Part of a small language model's weights.
Training: a variant of Muon for these matrices, 674M tokens, 5143 steps.
MLP neurons of a small language model. Each row is named by its layer, matrix (up: input weights) and neuron, and shows model dimensions 80-175. Each number is 128 + 24 x the weight over its row's rms, rounded and kept within 0 to 255. Numbers have three digits each.
After each neuron's rows, "fires in" lists the words (lower case) most often at its 100 highest values on Wikipedia text that the model never trained on.

L2.up1210:116151152124102066120111130167097110168108143120125143121137078121080120178099140179131106112102129120107124154120112137144095135126141159108152146112163139105104113088083134079092170118119107157151113134133148122141188158137138117128130166074132140140120145133123152115091130130118116131
fires in: "which", "that"

L8.up340:132112098133154133108153129125122119152115161126145133120147123161114145100135095119121127128111127141145118133092123156132165129102128137145157167089098104090127144116121095149111092159108124151113130140114177121137091121128141132102082112122068120180170169125169116148110112187163141095
fires in: "and"

L2.up827:155102138136127118140162098115122109180106107148133126152133129089140114129124138068125115154113125119145115090111130095178127130131117121134112099119082095119125116107103171152142128106107136066142099114129175109127123133132114078158127165096120111123172140150136122158106122095159117142
fires in: "first", "explosion", "census", "either"

L2.up486:119143139132132153181172164102118119160155153140137132131146126140119160126139146149122105157079145128130134118116140131091105093145167128076119131078139161130124145124116102138136132176175121100116117137164166128189116183164108130138130106177143105118121169108109112100122132127117150086
fires in: "art", "engineering", "design", "construction", "aviation"

L5.up374:129153126137124128098146165121136131094145124114125120144141110131142121083165132147141172132132160109166093163103118127127101109152072113122132090134122146134123126109137127084109127169087105103166104137168142142156130134144127140108129099080175158091121090136153145135125120131130117145
fires in: "of", "that"

L9.up1179:156122112136099075101170136106156174139149132153096086110177120137144124153144144121128133118099171151137113097125134115116136117116148107122130128091141141121128106103124156085159088109107129141179119136118140143146081107165091116122101141111076102110154138091124128118126112129139140161
fires in: "to", "as", "such", "so"

L7.up286:149124183157157123136146134152116092148096113104151128157126134149150176138113142179159097123100126139186123121128159137101138144147129123122159105091106152129144140153137135134182124095128116126115134136119143112121096121110112089123116124139120166124147145117105129100146141136138111141
fires in: "to", "would", "did", "also", "set", "has"

L8.up666:132126100156114152100135154138117128125148142150129140138085139114160107140118129135082115166134120101062129148132159123136118142152126114137102122133122119125104082122150095142176126118094164119131046153143118139130129138139110120110132133093105122171146097092124104114142108122098159152
fires in: "in", "during", "of"

L10.up265:152157170093167177123121116133133083145139108118116094145165144166088127112114113155142157127144114119113143146156089105111111092143174141156157132087094125121140150101143146138095085155108135119091115136112141148143141105098131078112092148108152103145099129109133134180140137118073129145
fires in: "the", "a", "his", "s", "was"

L5.up326:118184082133149162151109103135146117200153182173092068061137141128132138094094107119111116142090161130152113129107129126138131125127117132146165141120135153132123084128156143098121152125147145119094175075137153132175101129137155150117116111113120133167129166132106166139161110094142133133
fires in: "of", "center", "association", "school", "service"

L10.up208:139084147135104135139145134145129131148112106123150086100149130119151132111127116110144087135123109116163149158152093150101143155129144145068132122098083081096103110108128184137130128118163094115130155127143116115112116145094155150117117099131091159163161099126136109114118134124160112118
fires in: "to", "he", "she", "has"

L5.up675:146116180103141133099135118091156116127122069125118144130134149136156115097176183143173116131064132157148128166115136137142112140105122114112142159105163133126092114127139162113142112136108157101107133165108126142138118174109088161107106117116144100120129117149168152152108150138112147137
fires in: "with", "to", "east", "north"

L9.up589:141088090081103129142111126070126144148151119148111134114092114181182112105160153151085143137160110112144137135152145091115116113110137146120129125153111119134104127115112110107182089157182155123123164141168131116073127153129103129150101096106113084125135145128184128112138126114131177119
fires in: "in", "glasgow"

L9.up602:139161119158149130080122092129180152151172104167152117123148113100140153120126122107141103131069111133140107139105084116115124115104130133151144132136067134152148127105082122085125081141167094109162067128130131113135121107103149154131190118110110143138124118128104133162167123132135147164
fires in: "the"

L7.up458:079148132138114124138160123150130114096111165153143111132104143095095151120133113121138081140059142141110120132128097123146100145110151083137126135163145144128116140094118146152133154120105158139151148127119135080132123102120140116118087169125110135125160174157135154075134118142127185119
fires in: "with", "to", "in", "of", "suffered", "received"

L7.up1278:142125114197142137189126137137162125141132125157129093155140151123134141138172143127101132100096150156149103094164138106109133129150109080083131103134100080113155161100088172110135139129126125150126108129157132099141135135116172150127184141125129149148123145129145171093119130090126128176
fires in: "the", "of", "that", "ronald"

L8.up984:166147142131155119111121083116140115123074131112129151141096104097117108157154118128169123125130095126147121143084124154113136137126110124107171122114120150066140138149137139140135092124124124127160112101148125104189129110105127132157111131151128174135145165103113098130148132161120093133
fires in: "to", "on", "for", "up", "down"

L2.up580:154125111114141105141136100104134145134112118133120106112114153150115157139101120150144105188105145104118087119093139127129130087149125109092131144112146080147131131117124134119154128152145161099105119138161111124153113099127150133136154117100054140164091186164142132124164151150198123142
fires in: "of", "and", "in"

L9.up1206:118108161107106119096175127142130121107124133152099164125137113150097096160093176151149155160124139171140123130158130159132140138151181130085164114148141138125126121115169117140111125164134141083147120158146137101127094151118112111147123137125166117093155089110147142120137118151109097153
fires in: "to", "signed", "a", "on"

L7.up67:124162124177118096127104148108152109124138122118128170128122115098138136169144132115144165138068114138142096167068111157134136125119147100142146148110188124140176077105154156148136115142091125094130120127159153141122102127103117172128109137144073126172097123148118133126127138109150144112
fires in: "to", "fenerbahçe", "tools"

L10.up619:156119137084141138122151167091128166063134112091142149146113140149135104130127111113122123113172139139148115138137130126126111112107108116148139132100116155146124174144130170157137123132140108125137131136080112112174105117120111117153138143109111137130161170172129141147091176120118163108
fires in: "united"

L8.up117:111156144122074131114119150143093117106164111136126129138146143112177134107120153095097149109115123138107090131118131127093137125159084131134148124102071103150139138137103113100120109132127116103126121130153181112148128118146115132111152115116101132167154076145174106114081114128166108108
fires in: "that", "it", "which"

L7.up151:110140140122112125119136138135129139121179107154123150114115137136071103117142123131095158128142135125110077130129081100110097119150178107089115111120157093054114145114156116140142104098093148153124154152126157114133116175177126144085128143167145105161108087138108143162109100147141186121
fires in: "in", "flamenco"

L5.up106:070129148115135119115099134146121121136101147154108152102117116157133137104175143157130135127081142170135126165080135087130126158136128140118102120100150117092133126139087149135094121126140141154141128158117160141092116185109130123131167138141125128135120133130138127139133113112136075082
fires in: "one", "part", "considered", "daughter", "seems", "deemed"

L2.up315:140173140123175125101137111146077117156166166143131130144133126138143152135096077107151126115141091127156072123141112108102120149126190107141143141120118091090079143125105162129103127178117105127135154087112170146147120144115155102152099139100105122099116166134138148145120151141107101173
fires in: "open", "opened", "began", "based", "broadway", "revolutionary"

L2.up1104:140136150085121125134132130123132093114067118096136155147118130107131137154109098089150072157057130127148105136137145114098109148120104143096090147106158148129133107120138143135173122084129130141093126127146127124104102101090126171124140125138147129170134154145110131102110115113127166151
fires in: "to", "after", "history", "following"

L2.up1069:099134131120112149140158103133093126120144159149143126089129100128111133140086107087154137135138108126148095122181125105154134149135149098147113163108109127181121121136118125156097146125126169092112128114126114132089127110086125106103126117106125165084161129142121153142163137133162120176
fires in: "or", "either"

L2.up153:098117121114122127145116153155154132150138139115151098120140127099140109152124104096107144120094162090137141130158121106117125151121110147149090154152104176137168159109125143123142104149104160144113128141137141090108100177157123154181085124116096067138147155149155150115144094112125089098
fires in: "and", "but", "electric", "without"

L7.up1142:107140102160108137133148098092138088155137062096119148219088147112117108117111120143154162126123115130141124119142125138135124122120119141132138130134157139132176148076134060116140137153150095131140109114083113158094123097144122125124159124085115118104122111191131111166114144107143140095
fires in: "are", "was", "is", "were"

L8.up63:172140115126124131144135132095145128115171144133101117133089095106135076119141146118105151133087134131128155124121160102193162104133150113150159090109148136128168153167108101114185100122097136104120157160135165127137133115111148137121139126094144142157099132089141134108125085116148095161
fires in: "at", "in", "on", "attended"

L8.up1064:096151127123151133136141149095129119151098149121098105186098167120091077127151116114151173144103126121160152085102125114106130129136107105116145126109119101104121155111122149131116122153139128130164126090084132112165139145127122124103184143143154143116115137139142125141160142095097096107
fires in: "to", "not"

L2.up186:105136123106095098131114123156109095132098152117108138185134129119113107155105144120135126128125119051108146157163124128142099110136139128150127149116143119123188123088097100100126099131132096151122154119135161161116137110171103084113128125119103122154172141102187118126148145128129180073
fires in: "as", "once", "go", "assistant", "becoming", "sco"

L2.up907:097155154114153168112105134113116121112118112155102110117139126115125140178189128064155107148130118124147135126134114090143119142092182084124178113165122085137139117136130096135129126144151102149121114157159112130130091109099110103147160085126149124135106157152118122128133112121144134090
fires in: "star", "jr", "introduction", "improved", "improve"

L8.up381:149120128174126144147160133110154133133113098079085104094114141152145105153126165124133135114187160124160084120178108124108133091133135135142172122082136106126147135084118152096104148120137142146094157100075124125119122071123137133086182149110141130135124160082147178143135127137142136123
fires in: "a", "is", "voice", "1", "an", "most"

L10.up588:164123101137126154128148151127120134143147133138142159147184126102143133078176124113150133174112147135099134167137140130123091094129132125155129114113143092141128171147077087124140103124131163122158121136125132103113099099136116117141101116118141148166104139103153134153095177146078103140
fires in: "s", "his", "her", "my", "their"

L10.up385:132146118128119146124117113181087122165122158113118119116127085115133137163124106144136179121149131088093102125121122128116120157135142078116115097123088131163151146138116115134137086103151085116134138115144165119099152113103120122169128123103106153120113166137145103131160138102096135102
fires in: "i", "they", "you", "t", "who", "we"

L7.up822:119111140102100110106132128126114150140149103160122112143148149134143125129089151118087125122071144116128107190145116102151116094117120105152169145152134108140145139153082108097125118106118157134123115128107131128111135119158156183127145117090068101153129170124188142133124112112100112143
fires in: "as", "named", "given"

L8.up15:132153147131131122089168166126139124146134132158147113112131138114102139177101113139098174113116135089146094136124127109128112094157125123126145084128097081134129155158109139152117140153115126154109157161147169147163171116109166108154147096091088067113133117125123108123080066113103125118
fires in: "one", "each"

L2.up149:132110072173107128150138159130092139123101151117147163144126091146101115132121097108104091111091094138119082174115113139081098136094129105102154120104093128117148114121095103099132168113187131202109178140117145147114159146130121119095106170147153174103139126107122138128121117125106133105
fires in: "all", "solid", "allan"

L7.up1244:126124171136145166102135103127166136113108110127149130134128109132148102136136140124145120119102133120126123128132130114154093162158086122144140154116162133114107190097103148124136147128093143096086108138170113141111114118103088167086125134111172132151092153110138153176123117133137105102
fires in: "of"

L7.up792:125148172096124114108124113106155165113118087177117129174169103127135140131148129126136127101008169147137148168128121176111128131122107148126122125147104091144104123144122121164108090110152127128119140155133141111116125102111131135120115150105099181221121142156147149161123138116128114147
fires in: "s", "simple"

L5.up341:107147146119133131118201101125130177065174152144120139144111100095109170109143136107092128179137120127119117146151140124131103128044167099087160101122136113111151133132163132094135110139068129106090141115119189111125094092143130111124138124121119150141154065122145143105110097143172141113
fires in: "in", "at", "within", "through"

L9.up719:134092146145110144080160134147127105131148138090133151136124134088103125140167105122156125164144170128144130138111142112115181168076142092146098119170112148139101140084116086146134121140146145110131134140164149197132134167170129141118158131142117092157128105144138130146132127154094112162
fires in: "new", "los", "explosion"

L8.up27:159130116147151156135144113105178162172138115133105145126153126183108149084086126108141084144141116113133115131189131109147119113132131144111139144128149132146183127104156127150111144108111108112102125120119164137152129107102121104131122123082097131144173096141089106116088106130123158116
fires in: "a", "is"

L7.up1190:138138151123125136113141122130073154123088162130133093096142130096129129137151120103121120106141127151121124118119107176093077091150147093165126141139094155144126117124103107139147100119113125088129178106177142144122123104157093138115116114075096173083125152119108152129110135140134180138
fires in: "to", "from", "azerbaijan", "azerbaijani"

L2.up114:120123088148133125141096143121145163132147120096103105121125125112141153149106153059117158159074118119129164138117120118127081115130104110103112141088151125132100100090161104144156131103123099111140128135117107136116143132125161159122150149159139146135133096083088166150140132159088140103
fires in: "age", "school", "parents", "plant", "children"

L2.up941:138095141143129143131132119135136167125100126105113163114112108111097182161082124143171145084140122132161095137103114166122125087177117131109108110133168133117130099172105139126151086126120107115175137090167085141129129138117159116155126165160115120106118091149125098106127120132144145129
fires in: "end", "season", "act", "side", "actors", "acts"

L2.up286:128168179098168122112118131133108124119138133129138111121118096127145086130123100170140135178136088115143127105137114120131091116144125111131094127127094106139108114138161131142172147142151130142139142143175116139117130154138149116128088110096094129123147132119148097098156137120143151074
fires in: "not", "would", "to", "will"

L10.up746:093127154150135164086173141128153158104128149097111133143103097151145141133089141164126113164152150106106105155165094104120124146173149119096116123105105147109160094134121149180131136108103144127108105121166164103120155109111131111104158093133150118133138101130138102123134131139139092145
fires in: "his", "her", "a", "their", "year"

L2.up405:125149120146115130163095103199116124115144146167115172131140108161112096127126123139133136129146138149141110096125113126113150121130135118121128141147121114041114187126120096124128139126139145134167136175166114131123132119133104145119131122100107133132138125118084112159153099151141136120
fires in: "his", "its", "their", "any", "no"

L9.up1113:123146116109140126140128143112157127133126148162114122155125132117093150165129093149133132127087132082107156128140107145109130097166117119104129140097136097124117126106139067103118112131158148125126162156106127095140133135184119155157103157128095132128161129132183117128122145144095137144
fires in: "the", "his", "a", "its", "one"

L7.up188:156143122136098144107109124132140116135142125100140127112103099113131118127148113140129188109150107162108095124108119138108094178146096125107157115120125119142072146143137083124109101109118145096101155161139134125111148107132125091144126109126092112152151078146157092124119137110118175127
fires in: "one", "western", "eastern", "northwest", "other"

L10.up576:124140149113142174136121160122132145132141120158145125136144112100102127116144103132123156117145162129121082162118123138116118138095108125128116174113106100183169125126133142136125160110152141103101169143106102094124132129113118099139110153110157137121153149161118123103055138126114153162
fires in: "has", "had", "can", "are", "of", "have"

L7.up207:102146145119105133152142159158122170153130140078113113180168141134151163116173140159125134112090117148099126123071127100099114119128073113089150093156116145137135119114126123091101131113158129102095138125139176123121151080116146063124157125094135148158156102169161141072096136120149107116
fires in: "it", "also", "he", "to", "they"

L7.up361:069130141099155122167081108105138121157126157139125144146127142103125125131146118126144089123170140146141118177108147137104100130125150161142128131109146108111145141175105131098133167129156119121161129145151145112144138140156121083138121175118131133128137124152144115152120109130113088127
fires in: "has", "had", "have"

L8.up754:128124123138112164107158153142130177142143085130130110184149140137116151119138101145100107098114128137112169126111130119140126089108198102159117098079133118125130123098151096161101134111158156130187124137140122130169162122098139146124122120087180113148107127160139136139109156131109166150
fires in: "the"

L10.up720:112155110153102162141140133115106102124121110116127152134132103156134116131102118108077148103137118144092150183147135146162148141162170171126143137108126071180105156090122122094079151143125120116126107134152136140113145138141154179134126110108125131170146152132151133172141151132137086079
fires in: "the", "a", "s"

L5.up948:132100139147099122137129168115159149124126141127129126118112125138098187140089129121150152126084101139157138097166100135084158116104167106116126118078160118106134155108136158153130145131161133108098116154105128097131111118144117091184174128141159155126087160120154138142135147121164150145
fires in: "and"

L7.up594:142087113101102102121152133152154139133138122128135137127129114136091149122102136144167112097090089161132120110137158159100120112085088108133169088153135125174143145096103173110137167100183098145124128144112159121115165135153081125094124135176151193127170132102159119149123108101155121115
fires in: "all", "allan", "allies", "alloy", "most"

L8.up561:120173126123158137085149113097134086135153109159101159162097139083107108172123147120134103127095125151154106141134069109129196171110146146108137103177178125115148117120113105145146133108114090124159141133107134154107073106110118125094143114118091106116176098108199130119138153121149160117
fires in: "in", "to", "at"

L10.up1078:149121098166156132164154185136142141129105116112146135154104110094101126061138141104097150167154134151093131162110104165092112183109147155152134142143089141152160104124138108135162105121101135142140123124148104089134134137114126123129097142131122138117145118109170155092097091166095124157
fires in: "at", "of"

L8.up679:137157104159165130123121190135137141147117096135107135127115168074124159141161109105119152138113158148121126119141116128155107146112129104156135090102129144138141118116122099129121106126079116152132124117114137142149140110159170182140122117134123123144172108110151125137143167097100144128
fires in: "in", "of", "during", "from", "the"

L5.up1117:104122167116168131113164161129132124106136145137117131153095124092100111100110106166161098141133128159142141165117066126158145121165176109149144126101137119128166133134103109117121151148170133204092140139101124118130132153103089141151112120180168123113138073113150138102102104090108140086
fires in: "him", "on", "with", "third", "them", "this"

L5.up320:108110117169107101161093146115125154141114085168144114132159132131079169156145154113112124096104126134127155085127108130140149143131105096124130136154086129137140112095159116164100110134105161147159107118103085120115130105128154088175124140143105109128131162076163153127080113139130118128
fires in: "and", "but", "only", "even", "as"

L2.up529:130113170166125137133096128107118080128156092165152099084146175149089142109136113106119119159120131165184097110124098110097148140119125121091149140122120115096110144090151137118134112160147153142077123106136154192112159126130126104072158158116086165103108140165126119114152137191158168123
fires in: "including", "battle", "called", "like", "los", "gold"

L2.up326:079169154151144132121099160144129134108092100153096107144177145140125124103113096142131136091119148118066119107130115125116153116161123151146118121144134094091126171116108096141148111081137138137143151130112102090084152132139162128112159135130173161131159098103170134150115138088119101125
fires in: "its", "their", "his"

L7.up1188:109139158104171095128121175158123102085145101141095155117089135120110108147125144158111119147195126100120123138107109117085106138132146133131144100123129150144110148137136110143163129121153133138161115126129161102097133099106132088139114081122143158110109134107135120148133126121156090092
fires in: "to", "he", "not", "she", "can"

L7.up56:106113133120126147121175123137124135118127126114121143114157118119104164157126144094103121130053137185106137116109117115159139153142080154157143151110146085145109150109103163123123119086162179128108137140140124120122141131130126119123091100112114153182121110148151131132103150152105123103
fires in: "black", "red", "white", "green", "blue", "silver"

L2.up308:158138108088127139166162093099130182133094098086129125160088095093123178179122148163123144068143130137135092132099111101152186148151112138099132093117146134093120123148132119102118147108122180116122133136122189169072145099142135181102137142129122131165102169164117151130122122142138107099
fires in: "released", "published", "us", "life", "ranking"

L8.up875:134090130102158144129135133123104109105136117120131102157146110117086126131121101099107139187120106134130102130223165118118124109057147122138171103099108093085130129103113095111150153152131150144108131131115144146113122153155129138133055107115149117139122133117157121128141112090160165103
fires in: "during", "of", "to", "by", "in", "on"

L2.up1162:173136133117134127172169167126143120130165123147139077149118152118136127130110169137141174077084130113142110082141137113126120131127160195130113126145113130119126167107114124137122159118146145092130126146141123088148116105118152087109108140067136103122120168126132159141120132092160086117
fires in: "best", "top", "first", "lead", "goal"

L7.up874:081152167103161134118121145159124110119123142115101137152138108118102117168085143131155183106115111140117121146160128146107094139141108144126158136081123165115162131127127149150092098128150125156141107111144125135157081150108136108152110136097105143077150117135179118100147167159092144172
fires in: "to"

L2.up491:104125172133179097156104102127170156128126166187147170112150154134098133170114109106145127145094135097060123137149082123155142099177104133156108153137131144104100120099090129145098163129137068074111155152088107156132126133086116097119141164131138108130137130178139114110134125160088118077
fires in: "children", "female", "women", "median", "females", "men"

L9.up117:093103154146146133139136113117131132150121132159149112140092126122153166113173112104132130112065142162125127115131127164121093154149129066141155163112125124109090142122132118126135123104119177142088155112128108149143119112150128174110106119101090114117058117164123124124154133172143135128
fires in: "with", "received", "is", "of", "featured"

L9.up873:137138188112087122095152117068136128113117128118139126144092148119140149130104135114090097058168101100102128121088136133117138126122164137102126119070133095114161081105098125134121095134140144127088121108118122093103140125122133147138105144109134097151112107132132145139150147112128124105
fires in: "in", "km", "the", "across"

L9.up261:131111116137132143111066116122148115176130130159112136124112137108157142147121107124159111155051133163171105170156145160141087119139082107101147105139107162153173145106121103163104130152132120137168135121104110115081142108089120116147137144143105167142098148155149132081133129120135130152
fires in: "the"

L9.up313:133130112127119112132161159126141148134161161125139149121083124121135139157113115157115129124083160114123143160137141122088085122158160119126122131103108126119139144087121119100075111129144137150137150139103114125136147135149142116125120095116138120184133128086138117153146112147069172107
fires in: "as", "so"

L7.up414:120118170149138080133124138128173140140094125137170129129136126139092153153122195109082138105080172146181130127121104135114159159103145100140131119154140140167155140144120198112131105097150143144090178123109132094120143117158122135113150092096114130155144084127158116124130133102106146078
fires in: "one", "among", "all"

L7.up276:127089091152111154141142127124137109154095145133145180124159116094099104130123112113144110113176103166127149142173138122115148110143169106123149100067148127089126128131146121099119109127105127106129128113114096158135116081113137140138138131154124149171114143155148145139108136113136142115
fires in: "of", "a", "is", "its", "was", "s"

L5.up1024:171143158138135138068141123126124132134151137161113150126108117137121129160173137092123086128085143103138113124102111141146139117143115108124115129102157140116131143111140129131145107127145175137113159125135121126144149184107096110102171146120140121121116147135150109134149151154144087131
fires in: "of"

L7.up789:169181148129138147149137143172117127145152144141170087105120115166119156107113145125088098104098136139162124130126172148093128102120109127113089171168119117110127098180139121103136121115139123153103125117124108100127116112149122128101176096132169130134154101133127153124113125097119164090
fires in: "of", "in", "among"

L2.up804:142128118142111149143127122136107150126132117166088144085120148122087164113138110120116115160119116116143099128107117140160170103147102155126092114125137097142098137119117199149122095133138162154171172157107129108105122127106105188100108089150119129148166080085130122118090118106135128125
fires in: "white", "black", "little", "red", "blue"

L5.up1174:147110141106111138148131159151165139136190167143093100150130081192111141118121142170144183131119103122192130123127083115147158121112148141122109102118113144123161093125106130153165098110114110119153144155154123138108130157064136117126149072111179053142188097165128123142135103135088121130
fires in: "of", "home", "to", "in", "65"

L8.up792:104109097129056154167126141112136141124116105138109149124110127120144112131117149109122096072130125127119155104153141080120136143135132130151172106105112142104125166107114127117111137088166121095152140123139137161067137128155131141109129105113150168106111096121097127117140157111128127159
fires in: "was", "later", "were", "been"

L5.up112:131120142100174128171139138108137121110133121174117120123166125136114106146139147115143133125078132122106078165112118110135150110108100127143127156167134132187095111135118116119132142111131127100073127094128110130109162146141087115117140121117139124193135175141104144141125118121101140127
fires in: "of", "among", "someone", "one"

L2.up410:144118122112102169135109139130137154130129175160117099122130113115132141120110137125115155135153110143121145143138161181088139121117143123142109144095131136137137154134128134123084144115131102116109153114153145159132112113099122083152123132106144132146163119092126142114131128109111158152
fires in: "both", "between", "either"

L7.up868:136127123119094145128146152112098108184134142132102129136111095094162141140179093111121140150126156142118105135116147136121114155145136134109163065134154114137127172124123129086093106123152085161127111104168163131140165151121149146120135142092114139096134127147123116145118156119123106128
fires in: "that", "which", "people", "children"

L7.up367:134098125110127165169099150084149130143106139118114090116162133091110154157171135101107142123100160159194147106119118161129136114104114124155137125134146118147153106104141105105154116101101133135127127073161130168134126122122125127097141121095118136183126148189164167144079155126110116134
fires in: "of", "among", "4"

L8.up1279:137121139145166147139112146158113094170157073146108113125167133138115189158162120127143112134103166172135092156121113117084139131113137124119109096142116124115166124090118144130134112156121159155120078157101142149081103132080138137107162140169103110169104131168102151123141163112103110103
fires in: "the", "of", "main"

L10.up1221:108175104124149121121125106109139069114108147096157127155136128122165109119108153140122115133053128102143073118160138105134161121138094144121134120134126163119100138164144115129141102150121118112180142161112102117127132137105116160102135128138158127100149161137146115127179163108103143121
fires in: "and", "in", "to", "or", "of"

L2.up445:102145172139126129126138121136081141104126130155131124157115138076118127074134159087127168112097091154109118105109141145128064115147102159123126084141132143100127127129126146104128154114110156108147125131107117164114149106134139139121098135077101155139134119130136080115163122102132150087
fires in: "to", "not", "loop", "into"

L5.up542:117108135136158122118136143094076108108109093144136149188104134105080102145147116132097112076193140126112133136106115104116133116135088146170110169150115120137169174131142112106116100142111129113141114107112130148128146133128113130120127140119115175145174152115121163097133142129162135125
fires in: "in", "united", "town", "city", "made"

L9.up697:108112130132132162126122118155138146114128133153093095081121139116101142134089104127169071143076085115105098129142100086146127075091159105098106139120165140105147111132130115120137124145103142148162143143115128099136123130108153111130091103102131150151121131139147115141140151115119123147
fires in: "the", "first", "s"

L2.up1198:156080118118090157152110159139130167124104116127118152174101124140120112129142179115114129107130124136157139157123099170098105107126146101133143125118121098131101134145131179127132105099129106147113152093095138102101135118114127186036102128125118124120127100144132156128136107133130123120
fires in: "all", "allan", "allies", "alloy"

L8.up401:114098170111183106095109086146127108176139095140121124136184140121148128130121121165134136152108131142108140166102125136130094117124125116115149104133127134150141140137105144125133082163139118090109173124142171094092125127148064130094163127161086110125117131145120144107083136133094113126
fires in: "it", "there"

L2.up73:174090118136088153097111145100121141097144082115120149130092144148134127137141140115119165095165102098107160141078106132130089124140141103080143139101110101172084144129128110140152116157108121127106155148152140115128098126144110138111111102072118093128138134122140128114112107139140154102
fires in: "that", "this", "own", "one", "same", "any"

L7.up618:107162136136139160197125120128146060115137128152121137165131110130085171118090135143085155131155171174172146124131150155114086126138091124113155100129072148137169123113104099118100095150099134130202114114114158136135156160159135136089136149085132124140149112113133122137148132166099154155
fires in: "was", "were", "came", "are", "began", "come"